config = dict(
    n_layer=10,
    d_model=224,
    n_head=4,
    n_kv_head=4,
    head_dim=64,
    d_mlp=448,
    vocab_size=2048,
    activation='swiglu',
    norm='rmsnorm',
    norm_place='pre',
    norm_eps=1e-05,
    positions='rope',
    rope_base=1240.0,
    rope_fraction=1.0,
    qk_norm=True,
    attn_scale=0.125,
    bias='none',
    tie_embeddings=False,
    parallel_block=False,
    init='uniform',
    init_std_qkv=0.0339,
    init_std_o=0.0,
    init_std_up=0.0339,
    init_std_down=0.0,
    optimizer='adamw',
    lr=0.00226,
    beta1=0.9,
    beta2=0.98,
    weight_decay=0.071,
    lr_head=0.00558,
    warmup_steps=285,
    schedule='wsd',
    decay_fraction=0.682,
    decay_shape='linear',
    final_lr_fraction=0.05,
    batch_tokens=32768,
    seq_len=256,
    doc_mask=True,
    train_tokens=151000000,
    steps=4609,
    dataset='wikipedia_en',
)
MLP neurons of a small language model. Each row is named by its layer, matrix (gate and up: input weights) and neuron, and shows model dimensions 32-159. Each number is 128 + 32 x the weight over its row's rms, rounded and kept within 0 to 255. Numbers have three digits each. A neuron's up and down rows have the sign that makes its largest values positive.
Before each neuron's rows, "fires on" lists the tokens most often at its 100 highest values on Wikipedia text that the model never trained on.

fires on: "the", "e", "sid", "ti", "peri", "art"
L3.gate28:145146134070147131103114119147097100112094148136103146105145134124097135078153128061127103139093158176119114132118060108154158096123038153106188117160107152101159086096190115134140142092124116177171093166078184146096126093153077076185131148123106122161145151145143166118134130138150092089179152125145138165088150100152091152085145124163169072130141118093105120108073112109161152126114
L3.up28:172103231127118108170101152085103102151127102129135108171140146124075137113101184088155095115138133117133132145139056140136087133162061101051183103128110091114169126093173151099117164160124104178176099154132176130082149079138090140140143085129143166114126124115176097180114133114125072125138131129052123154156141111105084093140196149058075134206122069075104123103075136107192156151121

fires on: "on", "ood", "er", "ad", "l"
L6.gate398:135106195096141113132085114132151134171061107123127092140120169124059156181157088156106117151134146086142153109119143166131176101048099142108156142162147140161104139173134083083169149129099099170139146098126191182095156136077058130134108160092108145120167155106106180113102157137140070106149095183087075107131154123153118105159148121114163135117094139068102123099075137149141158175135
L6.up398:092101161152128161098076077151214125108114093121146112154110137121093129193156123162133155069158096097168158167110134161122156117135119138142099091120148121156148137159159105158119150169132054181151145111112122137120166209094076125122164155148123122160189172142077141106115116093104140093102107152056046090123165127151143115116187135181152154159130102129103083089126118119152131174133

fires on: "| ", "ind", "Tw", "bel", "tw"
L6.gate38:149103182128127125158123165180073150152151139014125155108107131159143118164149148091091109178096117101119125128136158159112108105134104168149189095094100098159136149131158104141144178135134167169118142138123100059131093094201074116167182122157084111132136134142170129146073128082107160113145106132113103121105142160153129104114065113170129139085045091120098198137131180111162120140125
L6.up38:146136137075114103160158201170094150083144174145109121090075102138129057209116057136065097123117102183103134121067123133141071120138134145150058182123108135130137120212111119189163144121093121154130143135139101129194136145109150148147121123130143139197158178122064102141141122105156152052141088200092128110191140127079116148097135116169130117140130168147137120075129100170073093071087

fires on: "r", "l", "R", "d", "o", "i"
L6.gate220:153094152065151107171129151149155116108160167068095127148109149118114127104176124053116098144123159114121118081156105054092170099066074080189175150123137118074121112174169161166183089119129152164113143143154159114050113043141141141075067100127019115143094143158176152106139161145186117131143128104130096140118150138100110123145141087140167163174092123148120168136067140070127144126137
L6.up220:166136134100127113101109158143124155129156198155169141153123117109097085109153146157146115115152179135139063122150118084087110091123137037156132156136133158124114080062180183142120154147122193081191134170085133128145184062115142172089126123144071119108142181098135140085171084108146123133119132099161113145100174079114087178108138064195094106132113100144114135144121060086169180129119

fires on: "n", "e", "i"
L6.gate97:128134131081147134156154149159085125075123124094101152146134103050134126141148088096123072167049102164172101110144154056178130074141076163145087068087118097141163151162115122102111103106144194162116129100127145103093109128162105091146135156069060151080041108122170164125119137142176154147158140123149114159126166194146146117149109092144130143142133146160123216115112153125205122109148
L6.up97:177091106111116126126110089166154112149100083131085111156224107129144076119131081120151132142137117147074129131132132090140122129155106089108176117176116165128127079138171105146122117128135166138136114180126221151162157115133087119153135137056118141131182107163143099128177121148113160163132108101110147087151125100193123061112148148131037143174116129101111092151124182093091139167092

fires on: "ti", "Pe", "par", "e", "pe", "ne"
L6.gate202:153100158118183092150133206072112088122098152092131119114180166141130083132108100035120137093095111087138102088123106132146182132081126164156138119082083095084135156185142120139127148153108130142083187094157147070108104084145089094130140173114100101157074120123147145097136140167158101099138081141153153108062161142139113140156112128145109140108100095139093117109173155104162081110154
L6.up202:070127137086167152144071125145110149114127102146151128112145096089166102126097093106103119118179161142129171095145166154071128127116090119095156083144116163074106141147141074126123115163136150109151167131162135109038098154158056123178106113132118168140087121089150129110146056136101113181154140093157119128137113094174109148128132142086097154169155143114171094085152140073096149080147

fires on: "h", "e", "the", "as"
L6.gate183:098122119130158110170127150115162154103121126120136105139116129096088128158083183059087083061155112079145104113108073075159117066173087136156165138174121182152141158191115077089151076111094106156102102153140112083123163098151125149135148147088069182072078158124097168095113151152164125110122129118091134122171166109142122070093124140132125179189074095126118153100121179115178125092087
L6.up183:125164176066173159172095147149073147165107087090103125100160139132120160091139133117113090150125171082141106109172158117119132119141175129127143094155132143173128171150133145144125133115093168182049130148154142113117121163111122153138100143125117109159174100210120079204135090168124137141148143137113150138149152104183247076126134114077172128111109081141107137096063138159108115138114

fires on: "ist", "ood", "ard ", "ip", "er", "t "
L2.gate114:132073126151091173054123136171147176131109168078119078109127143123104137089160125096118180136060156090078142088142068179107098078048140153150112194118169109117128158125115073065156112097117078153125167126094162088104131090097119188154184156162125112117126069088158118097105155117108141144115095137099113122146159155128109100136103168143161105145154159106134141108097166117206157136175
L2.up114:124157167102038136153138096135153158168103082094176080107109129119181153163119112128161109122174128104121122128153112147108111148064173139144118085100185156200101143105129133091103120110133141099062151155120140130094188162071130187165179159167160084129084114090084095113095127101083106150098146062085153055155157125112117103140123141112100137119157079137135127161136107167132115176152

fires on: "ac", "as", "on", "ap", "g", "om"
L3.gate129:075159079142164131163136129097181159155149127155133120118115141171145166110096093079123156105119193180166094163145102111102105106118055134144061137150132125135143134179084119168108107065116157128090089091088115109140144045156103164137089103090158126111151075122176119112147134138218121145119141116073203154186109104140165093150156140176086113105120040118095117110154114093195140099172
L3.up129:144060129084148077171067106168098112113097077153149138120118125132172207177160155106093080076111081112136140151117182102095124056176183094148121187069128114121187094092129114099130137102114141135105142101187112137133148123174139150208140063123091148138126141141150088125090158099166128106108106130094148104154094147179139118166150088111181060130081183108148089132132145126083134128102

fires on: "ac", "as", "duc", "oc"
L3.gate0:111126133177167128140039129152097146106158093078107100110130083075131134157076112170139109136149153162097129126126188153120145121112133110101129116122085142146151145149109119130167161123079080152101115169104137158154179073117091181081131115066082114107091137150111129126139137133169133082163125123161160102113173080126162062116146136120124075170198109111090133129161095138151161142160
L3.up0:126135184131140090190092108149156128111157117184157127168098114120128136119150134139152129082147096114076127056169152138091116073103168095130113117131195081126152187138177172152049166110053136099147149097160096128114113067117137097133123129119120170119133108142180118129110175150173043152104110147174182147135094122138163115142098165140159124100136130085111061185096173161121157110111